python train.py --hidden_size=320 --num_key_value_heads=5 --norm="rmsnorm" --bias="none" --tie_word_embeddings=true --init_std_qkv=0.0241 --optimizer="adamw" --max_grad_norm=1.0 --schedule="wsd" --decay_shape="linear" --dataset="wikipedia_en"
MLP neurons of a small language model. Each row is named by its layer, matrix (gate and up: input weights; down: output weights) and neuron, and shows model dimensions 48-239. Each number is 128 + 32 x the weight over its row's rms, rounded and kept within 0 to 255. Numbers have three digits each. A neuron's up and down rows have the sign that makes its largest values positive.
After each neuron's rows, "fires on" lists the tokens most often at its 100 highest values on Wikipedia text that the model never trained on. A number after a token or word is its count.

L19.gate762:150124102138140126150132134117144100065134139195142133079150173089168082157146104130081169134124141170088155121086102149151175110122105168109138122102113102150153086102118115152146107147181145134131147181074125083132110180150111092149136150129163050101110112068156152152152128150135144129121147123114133154119106126124146123151138150101097122091084151091137155140109119090083115130101122087155113173131084146181052095135076191067111110165099117094162044179109128091161132142153097099068104124129164192085148113079118080063115143189074137129130127095198108118145144091078078113
L19.up762:150123126113210159124101140077159116151167137143238115138180163140126148105101155105158095163199135160129164134100104170153154150075133143150086157065123187123155122185113133147132154136164137142099109150103120067166102128136138147105156176169096114103117145124134084100119111119103147091153116124079122120130098189191156137173173219158061119103113148083081121116083106161148154107161108136141155133147127114094112133172135049139082123087126118159107164132148117171162099104164124115136139150122178178097126099164115139093071052118111098097101124093178111120171133116114155141
L19.down762:088164117125170136160168126214133183130134188079144101117118107077102150194065160125132114173120128122101123123127106082150129121148156119127157131167180030228194104125120092163095103188128109152106129119097116081097126103182159108167138092164137134146113144121152121123055141084186096168112136120112159173111137125148117108099182111135153106099107129111123109188161131164110107051189189059172127150148147066104170118133131169128090121179129120118112158087128183135118157098085122082148111147099092094084088095097151088150159084125099145090118097155107078155129162151092178152
fires on: "t" 19, "inter" 12, "pres" 10, "ad" 9, "Care" 7, "-" 6

L8.gate365:133101172158120106114155103101134116193167157148139131102147108151139121148090117146104175177085155180185163121077172110117105127107138118073154149089083137135131085109188155162124206122137123115116132134086111142162152131139159099130149156118140192161114133174135097149109122117147142081174188133096134120180127107127132135148103109111089135142106120151115104105091119114124081148172185137106155133107180153082114137114132141130119174123089130169147113092127139129163086166155187163164128144120055081119092111104094146086156143150055161072100110156115084121143153176157148129
L8.up365:119157145099123121139144104098083104106086120072161073198094120140105152109152177105132112110130095145111167099138096168118127185116136094142082180156153113172104114117119159123137117122140163170177093178129167126116157147208118125168115138121128114056126140087106108123150111090082148149122033135126107130156142193107142116110212103145157139111116056118138116072151095151120182066051104194099093129174132138150106178121132088098155187126121166081147091163093084149142153099043114128153115100142160163160131092136102122116106137168079059088075149121105147021174073183171135139
L8.down365:138137137215157106136133138167121147198149133140111139088130116111159169160130130153073157158102170128146159156096168083141121127107150086071151108083089162105096113135185143162134234110138129152113115097065133153149158097088159099120120115088135148147105137138143092135109089138151136077162220145100104101144132162140134147155128102123089110121124159165083141115118097090140097157163207112135169124097164199042142115155130108129109120145126109134129129098125124163153057145162195114125078198154077087125101101117154130113140123097102099110095077131101116129152142142174151130
fires on: "men" 15, "ren" 11, "chang" 11, "den" 8, "Men" 8, "cel" 7

L19.gate275:103078131151179133142084115148149070131143160085064133109135123108115115138100130142108162074083118143141116140110128125136134140100144149104092101181106135157167087106174102145082122114077129099150155112144168078158144120106058100076145116160111109037150116165165101084183144124104114151174111136179117173130124115098132158140100146153186147155127075117117100118190142126059111152132103059106175113084095143154100079095130127162153148096146140135115089074179170102125156173138138117122113088128107157112132176156138126103149123145144159169138105153097122155197164138117126113
L19.up275:071147119125083088181119137162132087130164157153166115118055145109097079158108118156102152106155096159119067140146133073112107193167126136116131142166182112140170123040101147129139130112147114118137149060152157140155141163116136139101121098140136120089114083192148089095118122109074157166120164199155118174125097137121172104123128151143132108143101152130086142101113127157180123141109160109217171113154136157153099126113127170163178134160091127084157131118092092110127141070157190095179157149158101135135103079172114129139084161170147133144095180092123087048132166110114201082
L19.down275:152142139170103132142089149188088111129155102091155079096149093040127125145151084147143196137208105123139148082102131133157127210122094130043108114146143157111167184141134173170141160104117104137152122103149183212128147080129165169144122132160123131135134132161074124084148120148131153121138167064124134181153192160169132117148144108168131137123073140099113076122157139129158158129129153130104140094093096132121122134139134139145114135098089126164078093051120050152117114177162160167137146127152138108075144141126117155170108099130123118117079156121120157127202112155118148102
fires on: "or" 22, "an" 12, "u" 10, "en" 7, "ent" 5

L6.gate1066:164101135144154071145136080123217092164072109146173205129081092122162146091065150128138120116119113171144147135140130146185089168145132152095171098125132081120118151144139098155169128101110095172196173116181136124118150108077114091182098110079142104139147131126110119143175142113127125152166142097161134186202138111109165117107195120147109135164078126151143137078116088181172164118118100080109094149087106142135188126077137083131083166125062104133066155140101137115176137150114129108166091063115075154091115120163136121114185136138110098129078130125132131071148086091043140154
L6.up1066:156145070153132098091144145112132215084049113144114086134128123135125112156105142066155151065106127128087160093099219131096107095122147080137141119138169118122055159083129154119154131088083104138121157084145083126142117137074085117132170123123115127136175115109106107142130089075116170127083118141173136160057148141139171167116144099089203104108085099091075120088154102143091147097159119133029148134121108141173074140150105080158038157063104199118134135156125124132114113078141159156160148114155136127121108156162120172076149129120095102106116057137084098058051134058121121167
L6.down1066:129117066120138163169151060155100084207161162135156159115167173162151127090154121175164156131112134105156110144173132130129163124137115160125083126095093056147186152139120133100095104166176141154108103168159124134110163119166207153137128185146178097114057110130135200130148135177144118145162097131097146092148096103105116066153188162138116173106148143135144136071182161104166154133128109161154108131101108129106118182118113179145178089182161120138096151149133141115079141099067128121102101156124090117112143165136167153129109107172165184145089110109152133119116122124058140124
fires on: "en " 22, "el " 21, "N " 9, "At " 6, "to " 6

L19.gate1255:063091164073167153113098144113153069151116142167104090126095108107087109131151148124136112073140186172144155148108114115120103167133156109146066086102118133148136083151118117194114142105105136117152114169131191087131114119139148091152139132155121118035118174136162105086159118151130212138056081108087148175060178090146108093118106079099146170128161030120152120112176149149172093124145116122126078131159073148092160177126056096125121198158118120069100064092129130168123131127103160075110180136150173155168122149116138114123133082121143118119182164165086151144129115149096109107
L19.up1255:143137120060149169184110168100160138080071111141067107160113096181115165137112135171118122128108096128159091109138198119163071148135127096154090091105116136162134078177165162157090110063133103114157101135088157120150153090205150107146146168161138122106135134074173087122126149115096148082079090047089166141137097117120130077142117133103113162147101093080154126142153131104092071159086140109080098152147097195177115157136094094080141144161115137105124110076127159149104177138086082106096114114115151154125110110112126130107138116134158103113162097111099116191152144209073098165
L19.down1255:099102092100161144095124102066157088118127151177142130176133114144134143145145134098126149101083079135095128146122152132107143109117134071255142110104084128133135107125136119126136137093128132103129145132145126098154158152126146109128160142152148152111147126142116102157164136097146168112139095093121123131132142105153140153136083147054105150119115070103143120141140128099123102097139102099105106126143116099094123165122098156097125170124135120120125029124105116122118132130149114109119123142134162107183127153146120085121125079142105131100156115117140133124154107134129110115
fires on: ". " 63, "\n\n" 29, "\". " 4

L6.gate750:094104185099090190127091124077158100137130130134159124133102129151099131117118153102156139177101100130137113183113185145075150127108125156129132097115077115158125104096142130117088159042108080053120164083077146100145194147108080143137127120109143056084094143158178081081125155125147099132133124164106099174099135060154086131131094103097149114105113105112119183115087140125086101134164137085071122103123061136160072177127119143142077145121110125151104136083124146089148106120085116098124116108146122145073112203126112131160157077141179159125110098140171092123136071145080063119
L6.up750:127106123110104142117105133060142112108151131090147075110145120097122179142112125163184123103130099183093166112160110155120106124103186123128112147105118108114168095170108112107122137126112117081110159099035074094089105117081079164195093090106144074110091217057158091149082110131117109110132152151143123119145109128136149127139143090156154164120086083120118088090092125111085170088146157198035143140158126087078115124101081108135181114087047126090160124068118102102081176157095136066097141106124100137157138203074140129130101127117146128113126113103099137104089122110164160087
L6.down750:172180127146068081141124106135097124079107122121148161107145101099151113106134098109102135074111160127113192133122126142127149164144147143078114169109152130136138153077094108107135122180131178130114143137138102134107105136166131141132146127117105128166131150094172099131143084139091117149160179121097111055137084149101140101180161148212139072164108137149107087090102141141138192152105134149136123111172146084120180104130128128137157120158099061128157165129129083123130120155099170133171100123073082088121181151103152128098114184087114128143122088157104139059134096111129108110
fires on: "fic" 41, "spec" 22, "posi" 10, "pe " 9, "addi" 7

L10.gate157:111125119135152137097122130109054094201134131125112100102141134096147140165108121153150109134075077163154177129066103093078181077133084157135146127185119116152134209117153127113091129114121160089159128184139112108126200131115213107118109151099152110124091068148168075123138091137142050134116091120132133170168080049117115108131091095098137125077108167142090102197117097162131152091154076124112177143116107142143128134157098071146153103105083160133071130129161150119166116146050131170132181169144121100180148081130047241108167108164163091112133114114075108132123078154180080141
L10.up157:135079092133096134048150148092153153147177116185133109095117151110153142184142128134152056125155087153134074131159169124119131110192119163114133152172085082144150135174134145114166141134073107090133084173150117180113093101197086206085140124123081155169110057145164168125154154099141128224145170161136143118144162129097128148098109138097175138091149132121124147090137118178100120102087156146084135124094122141155109102135058115113176116178138185093097179108192108121071081117134111083193110110132100182113159149123106115136130159131148132197118149143086151130089073124186093130
L10.down157:105111144112126102072083128117109124130135035103155118108118139000137177117129110157147138132129105152186127124133164148147103098161089113195108157224083114184103161112186132112139148091109128185112137121130105149161092146101046190066102178144094093143116093128132178133134138136123097103150137175109136173139159129166194127106092136063126134127169147108124140187136118130115163125083134169172136115118097155151104045135080193102142141206167158151143132186193125136078112147120094128165069117161125139130169095128159131179110112139125110118106165101139120122110201135167130086
fires on: "Is" 20, "umb" 16, "ens" 16, "iss" 5, "19 " 4

L19.gate943:128123142079190109188088155125100038139162118129132074124089118073147124102093151131163230120109092160079137087115122110148126161081114156123076104156125196143168078101093094119164163085130163125142143143065120107170171129136085047130139135172142127072135180058103101132096154140099186123116098097110102130063158156134137140098062116137158140114119080141121109115145091129188208117133081127152079185114161188173112115071086160071108159129109147100128139095108159150171165114093088051094129155141159163150103121165137153126100130148136152133121127094132185137107128170162080103
L19.up943:177124116140155200128090081130139103167148134134127103167090101161095096131124122051167126164069149164176068129118071144146100114123163130136151149108102135081162143145171100136124070101095082137164120110133159095145154112146113120071116122084153113182121115141158135100166119102110132140083138141112092137048169076105125113144088112113143126210032122098091118094151123064153061079128116140117077158127140099178132142093112155073115158121079116086125118103138169079165076149044116139063118079172138182172159133154123125122091087217128139144082155164155086086112110126092078127
L19.down943:145109071142150183167108129093095107202115101174138123155112110120127120143118130138134133142095114093093128084140148152137145166131140019255114096143112094125138164150112131134091144094114124116126128139177134125117155103119180036180143128158108124099116137079139106123090115114058153077174094094108102133143112091135131118122121093094130094116130115119124113140137148136114100101119121070067107123142117163049110134136081111079104124164136083102058148090171112126144127083143142113157139089152146126108125138105117105115120147110183147097164150057094144088140137152090131148
fires on: "\n\n" 69, ". " 18

L6.gate1241:117092147088104147172143164139219144070064125118168113154105132075153139128109083096083072167105137147159056122118192088098115143105161086087124104116160150141126187162145105080091105150145133141140118031120138133106081128136104188143134088155189118122143104143133103098139099169126154112109112103118139207103140114126104112156148030122120172126093167133116122108145123114132167167114111107112103086149136093140137105059160132165111087113174152118192127140087114081145148142114172136125083098100156159113135107090118128096163120155133147137132058214165110125164156130086097100
L6.up1241:110149107149151123143134164110100079135173126155105126059129166212079115141121116118172162142149119085096101161188152107154105087117111138119070197125036150158117119112186138118161159095092139122065137129150067149107145120106113127115079076094174168169150178146158124174114142113103099150129131065136152105150142069132149142139128129129136106109160086118107059143090148147211095153201089140083180153123156154163174131143107116150125155103112097164124144099096173142111186086123157094082136178165143171134155113163154182119146136100112124160143124142112120147121150108175099084
L6.down1241:143098154119147157127179140109194117125090134181104122200083129139135150092111082100114071153108105074148132172170145098131190117106144182118136087124097140161107140122164133203118149142092094081159123097078065143125087185158138140178173175154160156114145127115125087165143137142136136154100113170121183143169128120101159165191125145121165118080116162106047171112095124169116117149170093127102118129124113101079172133111123166119040162146172146185121110171122117122103135082180101169117108143141130174181103102136120128128078128117124154122177103175164144141173083051055104129
fires on: "League " 21, "Le" 17, "season" 10, "cl" 9, "Cl" 6

L19.gate652:142099164154157084157142136109176084089174110175122106078182169155116115142182093142105108144132184105095136153084145115118119126115128139099122170062132135117154096113153136173085145057096075175093104164080162090146123152127134130112189112150164096093151133108165126149114113138075145120075166105100147163091080058123108143162066150105094115170126067073167184177153206126103130115152124111086142111120130140137111159117069126109132102110132160123162106114137159076142132146144131093078090096145133105126130149100151120159117156069089154114126138148160121139142148104126206138
L19.up652:168133120157149125170174138109132086088100155095160163160193156145069095126146146188112083178094116100139178108133153148122097144190129140131120132141076118135191112151127142160131170147133133145121165166118149052122111095116143147126091155133153149183102131099115094112094091113149143139146159076098126146119086119153103155081119112137123152093113133155146142121139139111175186086121059079114121091063150131228128144075080095143028138116102125230149142151160140144191147064128079144185068072167147131125126081144156162087081135095084127176168101170134138131118093160117103148
L19.down652:165124104081116135087125139109127146119164173154093125114133166208133128111133157071135128128100053098135161128178138186112146178140147118148119071173101098127069055159088150096143127152086069100135151106152094096069109105093122148151087116141137142158140140189105133103161155101137098147228166082136124134075180139159181113120097102092116135109129123187101148116159073167131123157102107084119178135159158119101197186114166097134111176155096125151063135135108117168089099108104134156120160146161113091113124158161102095078152102143122122122189119105145088139139125155126117076
fires on: "comp" 19, "p" 12, "br" 8, "fac" 5, "cl" 5, "y" 4

L9.gate736:139098112140131081161119138105176111122122096166128119092150173149152142151114171107160116072152103138127111137153158141104085085118113110123120175189155147101143190164169125130151143138098140132113104074132111058192130157128143172045168136162090181148128137150169132109152160104068077185135109108165120179170163119130142163141122136127098115097084152130164180118139174098164128077134122185095165133168121115115085139018143123138128081172114127155107078145116129128160114126133180091128094110084162195182101154183174143134087154134105150124135089143057064122103131199162122140
L9.up736:144122138135145157132158197129085164148132149072141141120093133145143130100151084070154100107095148111138132119059148096149136132053142166105111159136086071095119163132139144120176071138154137127149124108100126134120178170098176081153133101136109157171101087089130115121153113123133181107144129084146121143136179180113132178128036150132090136140087072158112115191114120114127116124106112091165095132121110158092136115117172187152138127168106148088140112037092094110110133140203136116121119104173111164120193172135051100104112092151102158172121126130172147121064110158123150142
L9.down736:159181163159144158130132191135108108164094123147098118114098104150174181115140084071162096100168150089117121057135140129156164119126149164112121136139093107142116120145109141179117081142086144140161115156119132084094199113128170096220124167081092192184145156093101186132107102129113129099104096107167103125099148100136167127143086065142141126167067133171098071098159180178126131134103133064164141131125136135134140118122163093192111136122136102103157176140142101103078157162164125137118117130150109089064169142146058107100073136172124130149107096124144157200097137158141106123
fires on: "\"" 35, "ity" 5, "tion" 5, ":" 5, "k" 5, "ign" 4

L19.gate799:114101085100139135133083173110123043156189144150090098144152109175134108142101125109144134129089130136069101084102141074114124112070141154134085141112105101092149080117109158157167144132139154129147108136102101111095177152127116082086139168106088177094144196157066106086139134116124188123134080105105125075148108118146148059114123142149130160099158127138136147106097053122144086126182094090100068140179062182097167134078142162130130117123089071092088096097081127189140159161105159082065138106113177154131082121133163124176132112132152103143070109095112154194105107190110114130
L19.up799:141089092103122135127088146156128121134140090147113072149135090161098065169133144080165069137085133153135082139121167105179098137159134097133126087158140182138134076120107119157117106116129123122187122130072141109154117137115111129100127152181136120065181137122098076085090105112138170125093090113108184170102125096133113099195143114077148187097156146111160138134201098134101069077134115056063105181081057118118175132134107148080090099126117116120104096149059144131096140100075167102132097161174174164138120117171086191045098116115196148134119182100118133175090118148101158148
L19.down799:109171114164150145129096182109122114180149173122138123108096176169089125091076138124138124094124123152077164130061101143169157118057109049255143148095094088117119082107157132107150160103133134108135117115147141103183133152119165049123132172112108115100150106154132120130127145138101102116118084111142131112067125126117115107120091122145123083133135129125172162098079140125176125143105121126152108132146146146090107156125106123099152169139114140112108048110179096145190132177154067117096145141129138121118082120125108089109078125151151131088120125081154107144126073134097115121
fires on: ". " 43, "\n\n" 26, "\n" 14, ".\" " 5, "\". " 5

L19.gate211:209115088078136084094091141101053114164110137181138121154122115148101108154117142084126153128112137145123119139158152124110146118131099136138099100122189120093151132174135127165162087121114148161121161191151118090152131119118141113120082100158162093122186134148152106114103138118093166082081125127101166143119158095117118125163110114111159165063074078141142120089133105190133146145124083086174095115200090184118177098111089135129133095136031115101115095105147125088102127126105150067109188084092119108177145103056123205110125095115183121143087152114109174108123163124137125172
L19.up211:118092069084106174118129134127132108123121109131089067123086122127161117115165133104152163133102120203070080121117101137170125168063168081138100064124126116157134103126138112182106104096072137153179148146128144108168165097143109136130103115179127152153132090079083094089134152040115144111126147095148197168106145127108120081128115149118155142097152121187119110108117158115129079091120101106146110186162127173207136149083089086136101122082034110106124039129102089133110145095106111081174183136115085141148119090097114166127148087127184158156109128149159131097110099159099058161
L19.down211:125137109158121113111105154107193107128177129139172119102145161157119144126150104142111101106156104130114079110126118097151117180137153020255137119153084129087167135135074128090120148141105141129108110128167148115089135166116146081126108143113083108104119149074157147137074106121130120110137126128100133130091118113119120172113145141122169137126145109104137085126143125121188142137157149131110088132144160119075154137114122100128121158156136118164148042141155111133197139161139105161097133175142151151125118168188165104096129146129069130112082117105129105157121134151124108129
fires on: "\n\n" 78, ". " 13

L19.gate149:146105124086135155130118127108148071119155147157150117133123144126065127127150145171126099130107084164116139136124168125139128116071110154140098115115094114121162089104117167161135104087138150166184113143132172096157170172154120100171124145137121159094126172041102120135113149171101170138132069091078122103172132136092160093110132122125178172164152104123138136110171044151169119100183108081124060140156093159143162197107152135118110096102132209152127097125111108113144171153187079050058166107142141154193128151150159140124109123145093134084086157114084134092126134143127127110
L19.up149:116115092075119176121120137116157115145127133127116088123134098218118100101138098096145121110113134097137170167141071114092121076094120122134106163116116191148118042137096152147141123125153148128210127179111112140122076126094149123085118156150195130104142184065124114136157129070128195140152081143160181113044162138087169114089094172097180138156130158143119209126136089143097126097119095069082151228120157141096152128173037123130135131140131120154076118145152098094124126109127098119039135161106102159149037150170153063122172119131104055149092112105120112117117165140104127186
L19.down149:113131091123099163135107181093145138155087132085123115135119178166073155129097113141156133132170138125118081148091130129082074167079102009255161109101115149101125157118173136148127153088082127137131099098121178145124134122144158159125158145139154144076116135154113124106114085100137117136112108129134110130115160088157091106128085114109135106144130088151138104130122127148185138157113109121145083107163114133058155164134126103119151126119107176102141107129165093108141120155123146166154125121135093098137126140110120137141136128082135155150146145148131133152137152135128143139
fires on: ", " 36, ". " 12, "; " 9, ") " 7, ": " 5, "\n\n" 4

L6.gate322:149084127108182119125048152121152152171099102074143178098179096145113126150099142125080127071086098149141157148043131137110152137131156144126134167115117064168199165106169157157116130118144181200126136129185148139113148126175045158094076144131168159108149130111120145118110090130187159118146163120189092110163139137123157147126108151106135077136136071151149102127153107131105120101104111106130150138142095096134136141112096151148118164127149120208109127139143104084140144158095162095105152128172119106057181135163174066106126135119134105134122133129166094169171108195094132073
L6.up322:157174185114105121083127142121128076099113125210149056138107146144158078113100131167160127151115143119028122103150117089091202165082189105107149135187160153117111114105112136118111180104132145129135134095153073109179130120119093058170121161119102109056106102189154136091124137156168072104103124101124072128092154118117158105159149149125137108048109132160117103152129148128085151113141173113183115109142128098134068179129058074113093159130180144099145094140161174147145121108137121132133129109080126165123160029155103109154109159110100102142156153180119201133090167137134132081
L6.down322:152080074169149094182158088139132146178140071066091156129154058128079165135098131122082133115162059120156114129149107129163136150098097077163126149045134089132165153142107125199129120118090197150174053120134119126112129142129115126061117054172135107125097117149075088119096084106136216169159178130124147153130112068160137100129116107195133107088135115134148129063141191106124132080081143137118091129167159180119140117120109150140124148142105080114122088142149121118140129159122064084114166146113151135093101111093188100149104141137177174167079120093134069089200117149158109168
fires on: "an" 44, "ai" 33, "County " 13

L19.gate444:112092116088190178124085169112184089134065123179073075152092090146079090118124112131143127108140100162131093155088172110128094146147095084170152104133120143126172118160117142178063122094109145084170165139112175076120197133170101097132154163152159154101102131095142066078145088129133205115040074124111181165099168073125068106139061118053134189117098059111154122101175130111127087147126104106146095144160097162111150162122087100103163171140107149142085065124127113126123139169107120074128143111166166160183086125118140169124135121128149165084163130126110152168175091126097119156
L19.up444:108087106079146135125099173100187083176083116197055049159128095176061178146104120138159120088083096124115091184111162105113117153146087085133114064117121128134153087145166170175114148085132140097176152111100168099153155089128094123125164169182147143101087181088117087092165139092125182085089080122099150171087177098149093092131075106096090173134083083100144120105175124120135106156141085117119108155148093170143140135108100106102141158127096146075112081106144160166103128154142093080085160152119138159166142151092137110155124100109159117105163130131116140155145138140124088157
L19.down444:158104098138146102111108141126117129141137129159071143148113113106136120123140097142116125137138136133099105116093105113128128133140127019255147145118128118106133093127149122188121146129128158127146128152137148100159138125141124120147106170102128130113114144117102124117145113058136161117113066141114140154137149090107116132153085126068129169128119100128141137083111158148125112160141123082102149136147093104111122142127095142084091163130139151127126056122136101133133117126132137136094132127125099144130110109151159152118167114104106113134167130158126147141152120136138105149
fires on: "\n\n" 63, ". " 25, "\n" 10

L8.gate837:095114153103149126140124129154177154128102149131152090118083135156092113108071146053101097108112151111113078126089179154125137106152089149097135096068154118130167098128138126129131136080156102098044109123128093160120102094114163145150081109142094183035077194124092139132101152130096113105070173176139148151140103140140081143194092149078118101108139155127112151118119085090111161182138159100160141138149167144161128167209158144140159094104151106129096150103142153159109053182168116095109118119139118184086109135108117129137130113105138128035104104129123071186141123086189051117
L8.up837:122106133114144081137109185128129087112141134065143073094201083123141128114100219108130195116137130158050170136072109132080164115101115127121126151097218185129115093115097108126102126146121120068142068109119090122070175117141084119169126064106058130097120177109137157135112140119127155131075121166092130106097109142132138076102114114144073117165107142103090126141187077085126142084119146112150100167122133114151152133186135113132150142150126115157154136144094145064109120134034121128090136116169072176136105154119114117125163109085081133104105175174113131116181157110118108092
L8.down837:162091147130102088069102152130167107136161164046116145068153120125116169107081112085127188142098133111105137120158184117110140130108114120162118135120163138103115130144054132133146092142145127147130111050151095159091127109126118131138141047100115146079063197146132104098090109131128118114156207147100137098121120136139091041085116144148112106129122080121127142055142108134134084072121144185130107119108115080147141148159115081129098118116112103121148137184081119097158176170081192170102155124151133141130117155150163100120132123134052162136058170191158113034129124178092140138
fires on: "them" 16, "posi" 14, "cep" 14, "spec" 10, "addi" 9, "air" 8

L10.gate602:110156190167145165093091120091132121096131168128044125151104116123158154158131072156104119136138104109106196085071075105131138129098151125117145131171099132063137197173127124121086082096176097110157174157141187139146148158157093136107157118087147095109166105150106124131220141111116107141180090157142122131169149143112068175156128120077132162086151131098152120170144139097127176134090065129082154113152162089116151141166149089097180189123092161099119105088160110111078126154160162131115145118119092133139156127081084135126111114179168090142144052035142098151109080109116124119
L10.up602:093154114111092167116176139130103114082120147104101138145162124154187144135129116188134089097082139142153083129152133084124159169073124122135153128138157132100154048097117110153169137143182129104155133171126174117144128091168169083062101125128127099118140043135123137119112166150126088140092088193154092115123174165134184140131171114150048141152125149198090140138111130170168099122071124103165115122121111091120123135136138134144153194207114135145093163178112095087140109089059114146128073101154120100176045121128127127103087138149122172129123131203127160100160153099096143130
L10.down602:131159156133128139102177141127123199132142141137125112163225178102143089171095078184149112148111111076160105094182153108112150126050139133112124169073121114093148128142116100086124209129160176166151119155176141073110227123173146159158162125195165110150142089152116154142097116136061070072082099136072105096119115112189158139128164140155093116140153178107072102171117108097129087174124110131128092134154112088133120131198098062124195107154142140145081125135096111079159089132152189111157079120191174138125118128123131167143128107105115163120086172174151141145103134122150169123
fires on: "m" 41, "sm" 17, "lim" 15, "km" 10, "or " 5

L19.gate1245:128140158171130147108142110124141148164135152114100109118195129095100209178171072175153170138128109169104135132108138089130120156113160154112174122092175161101104094158100139159101150165151120130059118132119123149132148128147060116116153096074172095127095186132134093118117133161126086140113151113043105054136099107126057134147093138095127137196153114123043155122087167083077142111123173202122150139191126090109165131049095157087112117167089064161104121152129135101206180126108104141144139159165161128139108119095194119141143124108088121116073097074109105094124127106172162090
L19.up1245:141134145151113031090119213135130110144122131121106100138173117175109130115170139157094114120089127119096203071162167175156146102160113110144121109055154169126077097196127128124162118130152141126162084132167230148094111116100173092166103086164098162113100212163130100122109192161160088161161173165071157118122169144133110053134187141172139189099129129088123133147109085153108107135134136142100069127087129180117128112118066136165144161133082159132094100075172114154149167194119108172146108066107205135173129130135109113132121095132148068131173089119110210144119079158086160130
L19.down1245:109087108126123157154167167126139198140173114118151122131200120117161158111161129108149101074175072116134112126127135194122092053100175191096123169146125083152133123098130071101138158136093093140104102086080030115147132135126138128159111134101089066148088120136140099117152161121163116143138124060105192113102144152071137118094091132156117102080137142154056111094100198148117064119112103125127198179128124087138133180054164132108080111122134146139091151122110160121089133156103119085103172122128128120135193125152082164129115107094133155140203133052131128154080110099078132125
fires on: "p" 10, "o" 9, "comp" 9, "m" 9, "r" 7, "ap" 6

L8.gate712:157076113081139160086177155132139144108146082173154121085120142182134073140172137063152169153162101151093074116098129128123098129128144093132126152082144141158182132115181163185114163145125063192159116074148094060135105170123175182152151193089128082070154090108129100137182091139153062145108077152214138135118213105111114127135119110105129148134140112148110138145097108133123106107142167121152105141161100105132134145114170069077081088125192143111106155195109139132162129092178156142132095127133181160132126103068175150145137164141130090111100138091147064118054138167094100155
L8.up712:098182132105115134091139161136115132159097190112107117136183160122085100130140108162191164135155094082086089246152142123178115134126111102150220125114093098127104142110130117144134150129127145148066157113155069145140158119127161156122122136099178167104127129146127050169093112124111114139133163134160135176077106071066091102188204161129147114126125126077120104096104129091124095122155151118053160125214117097128194098172133157164125164083176141102130116084186144160094141112168129102109124144079130118164134123162104113096187095132137152103147077104117189139184134145114111126
L8.down712:117091164108102186141191154108142090116094085147189126125105157097154129157174148103085091119127114151108153119066144111124067086112146138100123104123143140141136141120147160111113137118096109136140140161088140154151140161121117126143150173107163133129144170148140114140147148121119143146199053151143145152143167104061107082137109111129128131112089120139188172138142091144105193096121160174092094128112160101173138119136203095034123122138149122113102135190089121065159120101078095128103101113171199127184130173083095140124132159144086154135193167150158101185025054113116108092
fires on: "cl" 60, "Cl" 10, "All " 6, "Zeal" 4

L3.gate866:095142108100100095197156139117122174144114100110123175142182096118150128127132092124129138188112112121158077132179128125108096187163105146093178164184115171080155104087129109242169141138116133141180073126054176117140130106087119071164131136125066165146133142136156158131085137127113173123161173149089209112145117165080141144088147161113088162174108122159139117086105065177152111129124172086180107151071096138151170130116144192156117164148118097093114154141118148221121125151151171131106129122145198094122156153098098137150126158126102144088141125135158129142095114155136152086
L3.up866:155118129117165110122106136141142179160106117103141157163077135128156140165084124078098155138117164138099184128131094153122124174152184078105161130172149107096151066084123170116111112105082136092127188160104108066107129109132095138138084121127092199102119103095140149161086120092147120121134106140147149078100079087193169105122127147090161124113148102167100131182097088179103136111168146109132125103098060097134108143212059106146175128113072159107160138150139089117158115145109138179150117073167142094126185063098106062194151188156150042117101056158107081108118102094181190121
L3.down866:156129149144120119125122128138148147123120129141154143101115106084093192099133172110113104139134081170100109120183149181180128109173162137110095089157072115137122114160178182133121130151139133167181067152131086164119179086066185113143123107070146141161111150139112143126168194148148110194138164111101081089140113086116166145139088084136137136150158130110171143108164130077154121120128139147175119149157109143155106122122199097131152075158136138086130120138084122124151157097139104156096110138099180116156017127183123131097056053136139186094174158113155196098175134132153117156
fires on: "very " 14, "y " 8, "at " 8, "ever " 7, "ve " 7, "ile " 7

L3.gate387:131135137114096086109144166141127085151126150132148169063127127127165099125106091156107197107115181144141165194116098189152132132117130168057145118128155144078116134066141120186177155128151092111127128196071190077139163129116127058156055114162141112184114122136144122149150167116102149091132101135088110117097137122215158090132165156103068101161100130111133153123099097144131161120163082108146128134189096188117162172119121145140080156091149061132065134118126171117194161172124131150170081131110114121142141107142167131177136134105092172141123162183106173075113134141170175110
L3.up387:092093163130095088104140153127129166189149096138082101115103128138158114105080130102161156163076105169165115111127091037159074227131147163099145113124161147134129116125145150126123103118065133110127150096077086156071173142121128109135122126112137081148081077120092135136171112099117141079126155158094149149155085088056146142128114142114089157193093129159098132131095130178124103112149133115140118109052104146168123118189130131158137164142121078098124149068088088110129112139148152137163130124097164147089163140165080157157150151100084107055200185121121117093091082128133155078
L3.down387:111140116128127145144111149092097088138107116113155100187194107128086157145146138113075086097136099095083157137141100174148146093093083183167101118142101076093128136177109127117085149132149157188124100147193149192127117111115149172165133117118178123079147179113203142077124100080146135147143139126110124148102125125152107112178122080185175129111106146141091051081170105133119126148138178121122105131144200178089167123078158155102178133099090144164121120137153103175136123112085100093099097151151099118144081148147103139060110125164205153149100075115127170143137152154138152141
fires on: "." 27, "ile " 11, "ers " 9, "y " 8, "fa" 6, "ose " 5